{"head_dim": 128, "norm_place": "pre", "init_std_o": 0.0228, "init_std_up": 0.0228, "schedule": "wsd", "batch_tokens": 262144, "seq_len": 1024, "doc_mask": false, "steps": 3436}
MLP neurons of a small language model. Each row is named by its layer, matrix (down: output weights) and neuron, and shows model dimensions 64-255. Each number is 128 + 32 x the weight over its row's rms, rounded and kept within 0 to 255. Numbers have three digits each. A neuron's up and down rows have the sign that makes its largest values positive.
A block is one neuron, or neurons of one layer that tend to fire together. Before each block is what it responds to, as a language model described it from the Wikipedia text at the highest values.

Person first-name tokens. Given-name tokens, often mid-word, opening a biography after its title line or naming people in tables and cast lists (Brax-ton, Al-bert, William, Nathan).
L4.down413:078144102151151149157200162132087183035087107135132153050144147083086116110150168090095176167121136091169129089191174111082132159217071157139146124140156132140144120090114177141088127101087128131090142135099142159101086081134170110172120118063120176145148137150143110113175210167116076145158103129080113163104082170138129112147130095130116118159129168121104129164097081149103113117187123156158156138108160130135125143169107143153163099085156173137170140150161112121114153116148170132079128137110114093142065115107150191140129145103089124067127117096157150117127121116142124075

Word-initial fragment letters. Single-letter or short first pieces of a word split by the tokenizer, most often l or L, as in l|ymphoblastic, l|aptop, l|onely.
L3.down299:074081118144099077139124119128122150169129148108074160158106154121177131116101180115123166110077212119101134072163111135183106105099124141139122124125161122131098153119120073160081131181111140076114137185068151115124174085122150108131182144155100098133117119112198097103157167147082129164173085096098103177172137154133117126142147145179124163090130128182135119177122099190097161199108120143150083120104147189138137109084133132170066238168134091148097108154152120113118213103123121101120119169160110133086121176092161128086173133101087105139118136112075061139127127129116127093
L3.down1649:148130108136103139141168111157070132173119124117055117114159090122198151104121140175133162123115178147125152119111108132146127156153172180074151139142158117129131112134056170122107129187134107086174176119060105195113130107161144065106126122196165065126068162141218149093129199180122134146119134135162134092104161142093082146129101090120101086179104137062116121114136143171130137116083127083162115119133155149121058118143138106140157213126133123121090122123136151123089142194166087098179107163117163111148114088169123146205166096098154152146153077148189143127179136074130120084
L3.down2279:093140157151073104144150121108133121131158150056129076169097180133132158093096102109112143119129168098188121159115133165101199162097157127143121087096133151126117120160154110143132108146164153092097146116130130101133093125131164139144150112130106140127171138117123165088106116123056186140075077150039214196129095225157093187134098181145107124156103107125087139071151140140084141180069191129186096107155160178111119104135137098174104213168126149156115134125092153076147185103141121141136111118095125134172176136124163172146101146085090093085133143147113138181147159108141166123
L3.down2644:148102099124147135108157156123097160083190119127114083105198123165081142083153100155148170196144160104115131146149123163116109145098098110144110162148183122120139092171148155177116130105125180101085148161175099143116121141109093138074099151097170138171135124100072144076131096169118106078073128081093129158109169187129137149130154108111100120185138093095186071115158145126108212145102147109110130067113132141138124097110126205115122110098200137137149088133081176173129127142193157145151170115108087130152160164126101162123118174143155178124068131096134153105081129121213131124

Word-initial fragment tokens. Short opening pieces of longer words split into several tokens, especially fl- and p-, as in fl|ashes, fl|ushes, Fl|anagan, p|urity.
L5.down41:106161091036139169172148155129132150161085135153146092126180132140136149103134148118182110094123130116142075114105118070116116107146092126089124069141137143126082132166109101037163136112132160099078151142130137106115158137158121095150066174146097115100096098142162117183106107083105168145094118091093152158200146129157149144095128110129113182178161133137200078150093119180076068141087174106145180122110110143111199145137113171155134096107122093145136074223134114154133120125071145185094119137149143197111094146142121092098170136178086136150145123124112128186145136126151113166
L5.down87:092150091112092115120120092125052136102058100073096102124110105082085151100083084160089140088087129089114147142136132099206109169128123123106118125131147127085129160123051148144129139189095121137158147084104146135114130096151127121141152104183177132146098150138086095170186155091124122151135103126176130070128103066151111131101153155141121147139182122095123219159156157106113107129099112096103099182113162150123144159180122074116065070078132109133135171113134132110136162166124017167094093139158168150153136143131150045160171106116096159113127151086107124168190130146080179116
L5.down192:165105127096105174146082189119156096104120124181112088093121113133115079156090133070042153091139148145142105121130125106133146102112167167062189162142117096088099122105128108087077116142147077135170153156151158123102104110087097123169135139116094157148080142111149096109090089106090136126146106061130117161226142157129155178124123151060114115103221172160194087113153110148118140118152145135111089103182136175089117131114143177126140148154096180079136156045129106147146100133104197127112157123129094151101176136133133117127179122105145124128160133107135126169106119121158206070
L5.down227:109135111135144182147130126124123131130167156111102141114058151111131135164108144160124144135129105132108111073054115143140094133163136143140131067125157114165157099109148109130137093124055102119115117147104107120120097127095131154115134104112108173186072162118148091158108105163096118119155134110161152149130179077135196149125100116029123117176145172133114176178114124162135154143152134113188057112120118119115118149092116102146111105089131170141091137176153138141120144136168158126113108105097111117092095147161115129144118149161124065130130080206073127149186054102148144148
L5.down446:097110094153130148144165143124071093113165136131116132134094096108130122190112102168087166114116100156107147150162112106164147112120195143083141125103141121147118124117173157174123139115079140157180065074146109178150055119086090106098064129170118100108113109117084171189149090114087149094103144150092102110127131165193094107047128113140150108113165137104168164109149083126179109107099153098154153111101123139185159079090100121148151130151164090072163163117132125150102161127152141102053112133119144150150154132165166088151099101168169094149127175174157111107130132054112178087
L5.down619:082133049158149092136158130097138078095177102077105098120181146109099121095112159141095143149090112071158132150142162141150170147090125103121142157108113140161116102205140131094126125100126101114145137130120143171079127139144135184080144121121106128124146132115142174161046136139128093085137146154199153127135125168148069162110145184146124141181133143065183157115104128090088085104194167118112143168145150069137194149102132156125086111170140109150124130139124175124164127145093188112180161089104128112211122115130123093138080065130077187161093126163142133074159173128128134091
L5.down953:092082115122137152134200125137123154162090124116139115109188114131139126159107160135123126147142170144199129120165160161166138175093162118065129193162129166122120095102121159106159103125168159110133122072130192140139157109172144196165067133147088117131189107136106116131070128157116132143149139119117124112194147141069143137186130134158094121091173106068033106148158109084136114136111096125155161128129128121153136133101101123162138121144096152093122106165183120125072139120127135149106121174154093097105151161160153130151180166106178128147176111168175162167118131126092116099
L5.down1437:121114080145169107077150107137138153139101104090124124122125161104128180148185106140072120114075086160115102192147107140135194090160060133135127118189110146128092129070086157123080110097108142131150122158115139064132132116123056081098152096141147137136112193137157111090083133121121070116155107144134121120114217122076130192076127130129118162165108111123132121072097133112097100143155115115081158145115121140124114070118148133117133082094096163141119143144157086047177086160060088155157171119131122119132109108153107164129135206109136122174094195073119103119109089143196183067
L5.down1532:137181120179104124097111093184218137076144126184148138135113115161146157146109093181125102169201148135162094115113115104086088136128164146150161105118071137151211130118112164158123155138091159112137108080146113087106137113159099094111181107088117109098142098079142169095156173151122150120097124113128148136181095089164151106048113129212162090154074106121095176200141112173076149050100135115087109164116096118147145131161161099128158110167090101178123137114126167110089105120109146141161092144154076183149119110203157146157152125145126082063105111083165115046160170179107153141
L5.down1710:103168123153130139114125147133069116125133133165154143109083144121166102103101090095156091084128144106143119136125120163162173128100198163139134107080199122127092127100140125116109146120174112058107131158123115175127158130149096110151136142115121125126087103091160148121118100160128136117100071124169103175136148108118154129137137116125083157134101149116104103093096130067135107136069115203095124139110178111088107116072115072117093156085098133207105092121120161187163119136121130162180158135109107138114110137099133153146156172155165101102115098127116116140139172129124173133
L5.down1986:104099096172164140147126080119106113158081117145131144220157082204121142138105179156090101137204150173141155157119121175130138110123091193165145121065125150110140169130119159104081151131114158073172105111130196135144186152072169131140122075129168127078050122059156147119106155162148179104135119098092162114156116099129073060155203171106081121137142121141147188152099074164151073163130132111140168116081170142136100129139157121136108151156170111150152188091148203176111188110130162083102103162076121134106129106139104147120137069135147123150155121113118095116151149135154061083
L5.down2129:134110130124072118129107215118175146092140112165112196079089131141115067099108136161160134142141118104136134081101158170161110152107104077118109118174112154120099124088090118139158099153133052110173134150156144112155088122090126148096109086154093102098179104153094083124163144163197122087155137107157153125106105128092136068129121152157094112162112098101084138116162102133185155150110122151123090193159175129099140137112072148192117125137100152107099133132102110115125129120161113103147110105153118127133164146084129156134111164145186131107098117129124175138119160054157115146
L5.down2233:162104103168181091114153107100131112208129142158157199153088096100092128140060167180134157205115120196130146122115131115137145179096127151121074117135089087112134101126135110128105058127124118124118152175107146165142091102173165070143128098078151178151103171122139161146126157158165143136156091127164114118130136127137137116119105078118095104080135168096124116136189161116123164121133085135141096182209087100128162117094130060155135112133143103149119104145168143110126157134139172126147154091105179178184165103151152165145182030141128150174135095104150141041149187128116154116
L5.down2439:116077160107212149119067121124143140121096137209091137161082078160150103114110099158144162140165129143122119081114123094062127141121136156102110183145147070115122171124094093118123082133139087106118137166142167152177140056165113098160125060125145173124118142098116173149138153123143145151131150099089107174195127112115112100145083142165118102138152132109152132156132094173094112112119125127200146156131157134064168106081143103128107095086183165166128095137184127147149142152111101213166079137150085122154114133146171118173165116197115095135143181152138088172140106092149182174
L5.down2533:142092074130131177141145105089144149133165141166132106100140127192161141092107127135159111185119099141179175096045059142154126083176150106149117173197102138137123113144045127147096116163150177096106163142121138108133167103183110145139122111132117176162103080173154150132126149138112141095081135098089188156114123103137142115145147108133126172101131160121122131141141099165127062146216098143126198145146140109141088099145149110126150147145077121135122140060188178106115190116123100108165107123154101080168140143147137167093162097134142108189164127131137163104188105118102147104
L5.down2547:138085088144056135132089098117133173024093139111082158100121085113135103150122146141158093097105116122109139070206114091156091113125122119147084196131119083134098123098093129166121144126098106135131137093071116185113120166189181095094091130128155121058054133153130175102097124122102135140112099125113175144104156128143135116184103104138134098117132084188145143126128101155145091139117184082097114137156114141101135114082132165129130134150169113125041093089104146104132099153145057055142199128173127053132114146084142113131176133082147090113099096111134092129164109161201140142

L-cluster word starts. Opening word pieces, mostly consonant clusters with l (fl, Kl, Gl, pl, l), starting split words such as fl|attened, Kl|ang; also table dashes.
L4.down1187:126116163146164141092075127087105115131090113137175174113174113162162172118116128095093133076173175117154166139098171108137111146202123089157131062100113098141091132122124145097127116131122110119113155120099092153144115139098105119123161127141122106112100127140130108121139165160088097145085084174121153153164146145183077134067166135119076138082119144117120166125114115146088164117065125117118097172124177117080106149107117113116069161145097094119144151145159101153085209111121086137162188079074138121153106140076137117084083141142117136136096166138118159109123218097138139128

Person given names. Given names or first-name pieces at the start of a full personal name, as in biography openings, tables and credit lists (Horace, Adrian, William, Nick).
L5.down477:117147079177153163101126116123103153131133115103144119145131169119151107137136149100129167180147122108128080116086154164101230124142095100193137109143141072107062125106067128105124115153130140186166161140075132121079103104152157089106118127212067125176106139110191091139169132121140170145080108137149134080148130128147125094126093167168152121192118214144194128067143116131151162166143150131133090081107129067112213116144191177159111162168124110137079127150126139179149142130073127089094113119127078111201127101124162111082101126169123145105179095158161083083130098107077100149
L5.down534:140136125172123110101122135144154120142124163131137068107169136113118141132151105152135127152151125142116128164190078167165123120075147105019058146115118118121133115144124132116153116164140111159133075115099109178067134102130093167112120070121167127103199142115132147130169158101120170148101142108123139216122095116179143081107132135125099080052052147123157146136160108127149165101108160164141104117093093106144039130105135108140157126112057155183128118124140146101157184098071104092079119076143080088134087133056115104087182128121075169109117211166085128193061163135141096155
L5.down791:127147107162145138130149105172149117147162101134133135186107129135154098104135119116214219109098135144091118170159113097101103196097067146149097157181135161136163157117083113106061099135156170116132182100127030149131084106095118067084114130107127117129136116129082143108160112077103077150117129100112111100112087085147140127108073162126133118111134142156097134181153189141109102211120154144108133145184154169194074140122106122149157119088139144155112137136087174124088139105129091168133134176122130133102076073154153135138184135195126165121158130068097119134172131132121113196
L5.down802:166088068151142092064158171160177149132063112105115120138107121102119160133159149114090136158094124099154125102099136122184214118123204157107052130082146112173138103163174126074169108094139134179145120160140139100113149080134103170135084116104143189152159153179163072162126099141144099121120161088123087172136122144122126196102129147140108074135097062118160118184087093154109092126147096140129126118104094157133130124115140114075162185093125111183136198125130068137116121074190110153157132114095140095139060092168140096190104151135156093168183098117094091126122129101142156188
L5.down844:145137147104116119153176139114143156154166110106161185153165127086091094156153125163134163103121159112108114125147164172136097176186164122131137101134117095084106099086143116139149107090108084099138148154148142136157189148045058140144026163146142094115144116154160188127003091105093095156113150132104117169150073159132153149134144126034162138148105091153094103136154166145173160096070109117177184103125173132118186104187075127086107045100083103182143119136177124154093218103089111196146178109156087156130108178139202143139157125148148143184109100143104130165131112141141139135
L5.down982:107130106103103205116156152120124159166136090121153116136118147136078096120133090103122157188179132116171119123088127105073142147135169099141166134164149136146111093176170173132147107110160109121073099129138127117091135116150144163140047132168104147105137114168135117153129154116174143158144154084142132163122125160119188162143137098119130180128122136151146095143146103149158118160169125168115172095093123136151118099156126120127227146128132127190137156125199039120059182111141170182066111159154066127147071103177204065110129121153134112113154055116154104120138160129069159146
L5.down1300:128180108156127113093148076062079111095091161109158124155135150130118092101166131133132136135111119104106149127165088148112068159099137120175122146070148144157046121155144106094162170091140147137119102140107109112145160136132134124059043114096145134232121110127111144161150148131131098070124083116158098200124122119134110140122166135122081128172150107165140114129173093137105149056155121134061122153134107114156098065172157075098169137143132119123143177156098145146122160124161167152125151116134046122145098080137158174128100110097151129133155096131164067132166148074098122126
L5.down1385:127113163179111116173153074180168112154110108124133143046113171093108131109065107141141118141104183153107134102162083143115142086136138114102162201161130144151144152173146122070112151114082117134062167180164107117119104106126142139166087098131114162157151132127182106159175156135112087121196136123110121113106109127105088130169108113116123085188111099152095138146088089142138107087179169109155162098155069111125128137105120127109173067107158113132124153106146119133073106153140117159093104171124160139134148123132069181157127105186140101078142140159142108159150125150127139103
L5.down1397:111088128142113121132084085102123143124145100141111143184165117159086098062069060110158119099069146150143105131159108094184132106147100100149152137176112123134130133082107150114114154153112123071150105142123132142142048122154146124099124161148151121146054111105112068190132172124157120144137108140093152144099083199117113108088130059119124100123129131084137104082139179157083107145123090183190071086165142130108129082102098041128162158155163153159148096176124144104170173141155098118116176132128148124151165118128139161144132130139167205111155107120165124150126127163071132138
L5.down1469:101108122068153098131125094128132162187123108108162175147127112147105111105129134123167167182093185070169205159173125142183197148154102151053109179084146143112110100112128131155147134133173135124110126110158147135121086126134106164118047115170089212156122151108162158162121083132143149093149067174108136151104136156157159102145145143143122115118092171166137143173091123115116163101125167112141100146148118101108035197080155163092172158109095178118091119123128199095124119108049113078123186119097135136171094131125055105161142117114110116167130127171094130133088159049144088133
L5.down1667:083098147119100145136157149142154177064131097169125106097140141158131173141113109150135078082160107132099105124096121122126127119170137095155126104142136088095105099139169095122134116165128055109174129103077182157122141099174114102121124137151107109110130128135104122074106124117147149121092147083144145113101090066108078131194132092179171113104102158091252150127155142144156093063142098127176127082074184127100167122059126138080170182136140139098181160118125114102112137108134131118085036138152161111099095129081149084096161151122123131071184126157144163174117117121143133089
L5.down1737:123136107121144155115135116101156095136167069150076133104094140132176098143137144119152094148168152142097140141035077207113064187153105155116145146114172169196115123173139118151129136118062149078095111195130128131132161132149134162140107099119099145115129175120132097096140114127108140155121080179111104164191100139118147107090090152073198096168078119142115174114145128123158101133150110123112110126156074125128166184107163214112102079075107175194121094069141152139134167140125063100109106118135099103143066080110143138158193153164163152115148092164109124119154143148170113120
L5.down1892:135101077156167099159065054171129122080130148108104104159102080135112119138087109055176127105116144175148101145018112099122102132056156089146077145136132094140096098121068112100091126113138140114084127079110130111081155124110142134136087206116116129124092134148136163114126109134101072112115079137153136064122165172087070127161134108098111132111123177150127099101093079042019065102135141129124101136123153118125166142079166097124197098123123097086142147176141124116225144102179216135095122100170115088100175152083157207114104179145168124137142131106152068131162135127134116128
L5.down1897:128114134124171103146108101128168121096158112177129096101132115089111071130102100092112166107108134181096057111103119129209107081153137114175128140148172156147070116077158167106088096161128116145080161140113140083129096067164067169166144137076133123124095166185137141113090139085136121146114106149140104115161101130116189105155108159120117169161112165102180181100142073098120146104127111164138183161102120138059170140217139100083174096173096125106070177087114091127130094144133153115155116177119158138198165154154184151165124160151132105101073066110110118135129150153086093103
L5.down2301:081184152092111155084148112132096116121108080122145164113091141115082116098123129104148174120097129101132116107113125145108136130106120098113152088112147146115062124180120117093137122101134057132079076136124105177093076157144169129143080105136117204126152106158115040158162128186128120161141146133149121147155126212134130111105155140156101148123094112150128097131126079107156122144149146165170130116090092155172160053192153153089153127134090076136118111135111087125077047128119128210126151178154135115081128123147110114158106147104103120160141092143144141172125095119127160101
L5.down2392:150126133151130133149212138121117092108173095134114165180074124152102124140128115165084130168145174092105180158150133094112183145094165099159157162127105173102117104149113101079149074080079106121158105152125127031066121158123139114150096139125086184091176153164088137063121141146126134069114063132162092136110083152136153128100121120182104078101199089136131138171157089103140131121130129158089160131097122108203162082155129084166117130104125065104129179117095132070098157130083114142158091136100084122113063101141129127218091123119131102189115150140097129085123129114103143127

Mid-word name fragments. Word-piece tokens inside proper names, mostly foreign personal or place names in lists and sports tables, such as Kyr-g-ios, May-er, Hel-ig-oland.
L3.down206:168168109120104107083183168100149198130158188119112142141124106167123129164079138146109140153145157148122096109101142128059102123154107152176151105180143085111130143147141074164106105136089151172129101152151108116070144110091145114130152128044136164176115126115168086141104034180149035133102145127132077113162124119103148144123167130121112120159108158122142098114120125156092054168149113119081178111129125117118120151126146152094201092174083146152130111095137187157120141148166090221092072191151132101104109143141146147102130118125177111135161085130106103095168068086102124140
L3.down2007:065135107080145180138117135163145177167092102143112148111155190115137143137077131089055084076175074163107150063104133140127154117109126211098133147161133126108152159105134105066056143098139150104161113175083161140104171142144171168115133080126108218110078148116152118092109067166110092132096130097138082150093141136104082133123137127100149059188087121134106112055106115138137168183127098140108182155086082162124137123132150148096119159096139096131131092160133125122151117111085144084112130097125113096128085124118161151115083155199154180104094147155085111119168187092163104184
L3.down2255:129124169176151116133118110157126078137219112096111090130163035178103100114158153096173124123179136077116130097145148108119117146182153182155166137152158128124066165104142141132119128126124148121121102086136160164139179072131052130169098153190126148050141110148124182078138167147043116129132108120140124111103102116153108143145150112156135168147110093105125155129122073100147178104130159118134158099126189137079105129154073124161148125138121154090136085139139178067108155120122142105135187145096125147145084116139098160219111136122146140115086162096162121127135068118118131094
L3.down2573:126123117067104142146126066146130108124141124121106098097147107136096143153124148126116172151095137084156094121149137151088138186140102102150169111142146080105105148098164087183159157110133135162182112141133077109131157124137095191104140152109143167112126124143096176075190099177125078158139144157134099145155133156142145190105061113111100192163106112126172106164168142101137110108133156124154115121130140147147069112191164114103170106102145069185144148058131108128155137108091074135060112145160176156173079081106112165120089148197099104152199123094175116126054082083096156093